python train.py --n_head=6 --n_kv_head=6 --activation="squared_relu" --lr=0.00199 --decay_shape="pow" --doc_mask=true
MLP neurons of a small language model. Each row is named by its layer, matrix (up: input weights; down: output weights) and neuron, and shows model dimensions 0-191. Each number is 500 + 50 x the weight over its row's rms, rounded and kept within 0 to 999. Numbers have three digits each.
Before each neuron's rows, "fires after" lists the tokens most often just before its 100 highest values on Wikipedia text that the model never trained on; "fires before" lists the tokens most often just after its 100 highest values on Wikipedia text that the model never trained on. A number after a token or word is its count.

fires after: "195" 13, "197" 11, "196" 10, "201" 7, "200" 6, "199" 6
fires before: "," 52, "." 12, " and" 8, " the" 4
L5.up281:485449481567414402531474542502494537435402591661540495468472499544422483500479516492533457603482484483645487417512458515393505546492486522488556515481487478493541496456481552553459494526520456532452621490528543528503584504580547524507561410591548439479487369498492455475479564545483460468543598545499565532511486511481539421491505425512519355569453508505471545545452586466489475554436452444511536500530493570528485453524520563525505565407448517485454526502522505516442467503455557504431534429586495471461468568499484510419540417490530499607487418519566463533532485482579581510
L5.down281:519489463468443484458520454534498550598495519469412509510535562424530451522541528503446437513529462515488435525592573547460492529501461416532536394551408549486498520537449507577516410494617592516585429517569500481553468478485490464491487519522517552527555452490512553472516464446548486472489498440487470545585564531610418578458429567485479485498464494513440463481470423449490486526645433476534455436449467518472524423563569458551493532542521427383540479542545409480454591454471512507588480526577439523469472487491575528472478551480385488436670486530483578460521539451490497534

fires after: " |" 51, "0" 8, "2" 7, "8" 5, "." 4, "1" 4
fires before: " " 28, "0" 12, "2" 6, "7" 5, "1" 5, " ." 5
L9.up69:612519435504617479480518495568500446572552511536396501488599463505528512413467499463429516505507511572484544496541450600432526510592586460548529532452445528451505539515493537472429463544581479524514518422535475479501543514398476590495566476450508512556510445515599510459587417449567509442497427449449428516523419523550495465461410470466568499559460505397522465502578580383460515488469512611573487474420500500487499527460447552468539473471550453514526497405404508535435460481518512503456474564514498528460578498541444503548500497434448513432557542613465506521506410485451502605
L9.down69:502506513635344512494414495462526511431475570461502548487583559558476591517467529431495493509493556421492414423497499462436592546478514607481468512431487485553461445489495504465514503429462474423454539579474518524530539501495485474454507526525507470501542590482471418470563563610476571534464471506396536559470549507519470398561583493433525504477408568481469534498513475511471530531521546456472477492462519505513518546526435469543466466573495499509427425535544485400584454530423486422521568411440448531536564585507506511530589471597459432522536587478563416484468544457594437466

fires after: " " 97
fires before: "," 78, " |" 14
L9.up366:527426589540434427607547482552500526549427481483442581529587470628449527441552583542585499489520539477488486453470460542422549513549422546463520525486497589516598484550601484563457490503534496485492519495564508457461478529470458434506525469514560539424454529414412479509510456511502536554536427523478436427518475482473679414513494441561504457494500444476474522474455529503619564490475459557550505497551545522443516538476443420453466485462442510545563455520535560401537468481450547538439483492423517532470506519492404445535552572422496560545441592510524433507523610481467452544
L9.down366:572434424477454492520519456514536478564397552419496478469541497538473461534529447455527491570530594551521480449505500524573535463545507508488502522502516455492427479527506545477534500496568446458517420523519585464503541563582562533537526597489541492465505401417496457557481445548480464486375513504449513367564516461557568479530517537515551553556487446461466535450436434475503452522474465473535492454413567498544529484492495432582514453469342548555471542524482408486453507434522476568522588509502504461450480555368466451563413583428416448523595540425627525551545464502452460526

fires after: "197" 15, "200" 12, "199" 10, "195" 10, "196" 8
fires before: "," 41, "." 17, " to" 9, " the" 4, ".\n\n" 4
L6.up707:439384474439417481455479472538491566454474486527521518502572569497440481407557571355541469576458512436543470443428438459519469492494493516451496498458505488546510449532506527530467552565584538587467621465503506475436571492510467611473487426544554485543520425481477549492513438518521550435443504485419477376438575506530530440565548492491456490575484558479462589569509513533542481510493501443539525601469541560581395488530495413615503525503368538478496508488487545481474444527450530531509539609517550422488531525493593532433482481528500472636516471454527531450512512563511507528
L6.down707:492541495580457462422524424437521595486494473475451449517496551501569549460513447557459494422494486526425516399557523507501460509460489424469505564522469578498472580509542591568475489449462484416568519445528542585495608479636586473452457504489542501526538482499534551549463462561607439582566517483573515490495461434580400437468566471490503559634549460545433524487489544470498421515436498503486399429464567501560421393590571515510422523525517493525538505497443481456419498456527480474565471485541463444552500519433629512546523506458438437469574505554511476474470469523463483483

fires after: "." 81
fires before: ")" 44, " m" 14, " kg" 4
L8.up530:555458440485473508531514608513593523477502552588526503456510608508517505455476491386621477569503486444474452508501474470462440376448556457460563429476563461474491511506530515500492513513537436493469555425556479518474505551578549553451582542477533444454444420345532450482451451594532500550526579519480527512435452555519548469491480406493433442449484603363550443501526489408429465502513622494474444513475510494523532507501494481545472472480469540451599448570418548481537473476546535535553407454508545544513520473516462556546403398537487560507516444543559465534486528546537514543
L8.down530:478516530508472452493496507543521595448548432439480497436577523422507535468464488522562423443569524551376512537513493527471490460481465537492440450489468480522502570532481491535583554569547588483455541470570524517629507499528518498572437461429495544457607481556452509451440579516529436502525539492446399498484496486501415536546504563486507518511542560535496565534469535507405454524458549549368390512426556437486478453495435517532529508583493566504496516478578498431454439551567477461492462447491545464498529544473425453405594496562515490459495531545543485363541496359536455630

fires after: " |" 38, " G" 12, " Me" 5, "P" 4, "M" 4
fires before: " |" 46, " G" 5, " d" 5
L9.up675:494426474575493449540542537485524597535560407492527538505516455589549552409479510579536398479440326473520537540478510519470599470542451446469451346516583487483551452458477484509489502537522505542554535549517509379473459498465481512505521540501504433436505524478487544409494520497519613446515453410462574389460533524502436472586479479503437434485491472484547578499586517511486502468481544615473553522531555431538460471480492432470469501453536554552569486433444499595508513449427603528511528479541489560456516458591496452502514498499623530528524503439473454463468525505452461403
L9.down675:560570467419493437464536439459449526506482586485522530519525509409575434517497534568560348543527556518489527522506602460583497437498556501492477516395555459359581451552530529516408484534536358496432512500464475522498546428558486514564453568392513548464479545472540548492510519584524571512458478538394510458495472447498478504453519441503544467558449501540534552477465488490525464490450395511536440515593514459494542575488496405493489594464474549474597513569514568464503494508413546548504534456563527551496595490538527479622452422510484532480456440507469494430543509456522465432

fires after: " |" 69, " at" 6
fires before: " |" 68, " |\n" 7, "osp" 6, "oc" 4
L6.up388:514400457470519538508486447459524570448455519480531478502474482490527562503490515515481446447515435531561567571426452452414516441499419433504574440405568485490542418581451525545504472555558547572512549407552444428577510459556487554508539574478455533579431485420501501450480490525484519457471455479496500423515545405492520485558534425528529460562486565530587524445485564513505410470467580630455543486479491456453446462570523475522504536534510539446539526405492630457518521544564623509585465575545612482473499458499554510529596471515480597513480507504447546449434555389479537481
L6.down388:590479515511478569554558596478476381503514435473613481454506445516586462561531570417422582472473459515501550562489492391514471512404491486527518482576441504563553448509512472562476404528454507551519572462466462533437451368506459452526448508409480527487428482526486563478530614521505506535509493615571420427457555453473532510487504467463454423493527512523493565489504458573503529470459500479531472457465539536414575492479449585377512530590469564488420508515454491396513560631491456529474554596583517494475548479505457541572488518531533466459495474438492547547556474517529495518

fires after: "200" 23, "202" 13, "201" 10, "199" 9, "194" 9, "197" 6
fires before: " |" 16, "\n" 13, ")" 11, " (" 10, ";" 7, ")," 6
L9.up18:545445481559487493457489461431563503517477528591437460484621484498457578514505500464508555474563389497553463446513520560437554458584521490555499433437478581434507504490542463587550545482550544513480496493585492478545527426513545607430484488571506519508463409396448470413493529511526444485570383396464466409585486459485555487527532532563530410540418507441531475543542478447422529474564492544492438500466436539451484480523490546554356484418426553447515529494528545475514424529483487534471425497459527618513475511473516513460617557501495464460574522473469473469509512438423439588
L9.down18:507453535494557469429567495488492494449525529462506534547492483568571380534550561445491591550437526436429558590463419370508476517538499504489462513484538455499510560480491499433495560528400485462533483462412512392511471481495534476562516492541480498394539599557452475583458551425476580411426474554552468471433481580445423488506575570445485579517473546505638569370397523448543525527585482577486539520504526521508529517432494547485472538421569498483495457509446526462474558440503551458513553468505513457550538525490535454481469554384538583578512495498462484560450535528451529468

fires after: " |" 74, " enc" 4, " c" 4, " —" 4
fires before: " |" 62, " |\n" 9, " —" 4
L6.up155:498484444562537561461473544482459503536472500463587565509462396510522533489395459482478496541576469570557560556403511563566534535536522560449527538521498466484518471520505516555550535486493550572484541510533565446551472464518454511442457488487539592427510563532446517419471444523490535411428496425497436503497476478421591406545494424523424529565514441497578430503483496411439483447441543582511495496519570395442527527501586504452416570553428537486505522465552563427472500517588541554510447601406555529435631455453465543501516418502405567543547413434475456495505551471519460485
L6.down155:519528467452553491509584529569510497412500409457438517551472531479576375515505528459522490476488512511520601475481523465398433452470407478536570564483479469558511540520532546500512532449531415384527527561406431501493486572460462467487370483608454550525479500547434524443501536437567447456504603560476507517491542440531411522609561528461560521574446552496545492549432496457469538485478502497522463495466470515540429482487422495427497436541566595549547505467491444448523510504509433569567513483537590419562368472528633491528547529511504411547507456485482459490480449561565497538

fires after: "." 58, ")" 4
fires before: ")" 62, " " 4
L9.up622:561369440532554478447519506526486514539527515436501467514514588484534514476478430516500468527569451528537492506451508552394548508553496501499540470454468500459565500500531533423494485581558635511480546488538569472552466510466501549387590543530442532439460552367476450426502471519474428441506489452504541567543429459531459496583459485508383497612496484420464565458547448472451550525447443569490460502657531472494393515479458494441504504380395492532544515451540559481466470452510543423440522488510489537455550489397488514498428510550493522589435544570415470540450559528467520492
L9.down622:543559426520414482539558533404487478479519479498565419489532488462497546454432466574474435479579607551525555494467403456532536522453552610499516458567581399530439477541553543494490449529536370489485438519453510502532594507496480473496490518571530474452517493421484514500582545536489463499477524575484500504520448441523506507454509553366541581536461619565583531532521495401504499497444486502505459566378573482449502468469432448539584486568493457550619464503435499463540518555467570444612504489502459428420507504506525443477452402581520435538495497496557494443520461455504455558

fires after: "," 70, " ." 10, "." 6, " n" 4
fires before: "8" 10, "9" 10, "6" 10, "7" 10, "1" 8, "2" 8
L8.up767:505393481433496443493518582518494483548556593505589538482487507535606436469497518458426466550485484545560467477473467509370568488557549431469589486528497526477456519535487552571623498524549521529516571424452582430475507462527509500527558419533487576510497493523530514494607420512505561516492530451503522489521558498507497421454587457505440485493359490461593490447499511446548515466482603428472549518563466443423448504484492446491449493555438499590571474561553562445544549514528557491450474524494528538415622544475516517483477573496447540511592402489568416422446478449560444456
L8.down767:498509550446532486558477543426473432517510542456610506468417483537495429507503493524494511477466435568486507516503524534362510492425536473526443486455508550473473517558465518517486565504496438478514494461426475546467531646415606473573550448452524495543438594495439563479553449587500463561482534565473514559431506520485401471489498514593388499557492452491479443489595485522552587463530515369477462480437518489449444483471484493446433577521419563456486519382520606434441489554495487485578536502514505517553550549504459609471497517553484465476566516550538489391514550580605462545

fires after: "201" 26, "202" 19, "200" 11, "199" 8, "197" 7, " |" 7
fires before: "," 72, " he" 6
L9.up455:491592484488495456402478474451495592463452557542494597532541522599543479480522374487495483497529455485506497481516514487475440422488536602435502534496468491513548483590474492540444478453549478571500513468572400483570543421523516516396492460490445527500484502410461533512538499606461461512510450496536571419554475532537514409369437507518488498655414452502504539559571610476526547415545534507497603512506547506433562551580550415449448492462470475529489475445438483537502539501564473508488445539546445553494558447480493557566523484377578409562542425500546518487531561518500528483
L9.down455:455463466477557580474472459524492430611539579484498471524451488483435587511460540460563591503437473471553402564516509443503561437427459511478553541539426516509526504462574555506476586479443518531503465499531497434411534532361563590450448463530555505458502519547520550532478428420512604493562589459515544485484542540468447453597535487431457556535455522453499439565503507573456573489499407430462476460455509516509464464439445516518510476493553588476437509652451499513597560481521436453479517448546555457583465511572561497592504529536407482459459522418426517521437441515515475505

fires after: "200" 17, "201" 11, "194" 9, "197" 8, "199" 6, "198" 5
fires before: "," 28, "." 21, ".\n\n" 14, "\n" 6, " and" 4
L9.up541:524433462484484524541424501536542527564364520507471556539539480514421492505488518538516494553544515458508462451567534520427522463526465450441548457380459493469479451492570512535475523502492492587391509430487486512469548564535599583529511560525541453475479390452378478539534390553530495518565617494507429571525498523506575442436436469545454376443422501503523469586470513440529480560613568422492484490515488519526545555527476522500461482480575515556563498552479506576477399546455520490457451609567508596499540493419543466520510484525407483465536443548473520550594531480527414545
L9.down541:458501467533521453452469495509554450452469531390474444425462547494574472423487473450519526504466476546468617434433424530576487477478423480529515579535451520415507600477441497517531420505626533488552516541504486512505494451572386515513454438441461548570460534472546466436485578554480562451497467482465475424490487516543468526483498596578551530539452619538560420503522533516468613524547547556577498521414474580446439448487572549565553583523500462471483497516463508475450525468487547532595482531455485431385463566508482527604482551500514449464528487408506522409526514543575444584

fires after: " " 82, "–" 7, " Ant" 5
fires before: " |" 31, "." 22, "–" 9, "ct" 5, "," 4
L5.up651:532491552561471537428561446494472439595487536576499516363514497479457491405452496485572532566591502504520505565514470440506488524518519442518521505474489564427494461588454488548554537468457509523540472542510524375532517509465514463457563475516596537430446527517499521566429595513499558505471560456502482530499514578440436522412490487498476516446413528460579423468455556456482430466486566520520511570476442549474566538512544536498553428553496621549567432437426515510478459395574496442579397584417494576551573546472429482440519550495459589541504500510511461549404499451444400506
L5.down651:550545545505425462513571531421478516581454570482491553508483525457458586519531447528452525483487561507458546469536523404348510553475415508549518534580497472551391493498522488442508557592508423454557418537418428657483479530475438502509452527423515441518500538529527404549480467438492525511497456505420401445536553605540499537454505427515589479480516590395529511506459462548449586558583454500522497542465541518510521510504505472457480530416488520502414533544393589517511566564414415544501447509513579459545508476487513529464544515522453492540591578528432473534502490503457537476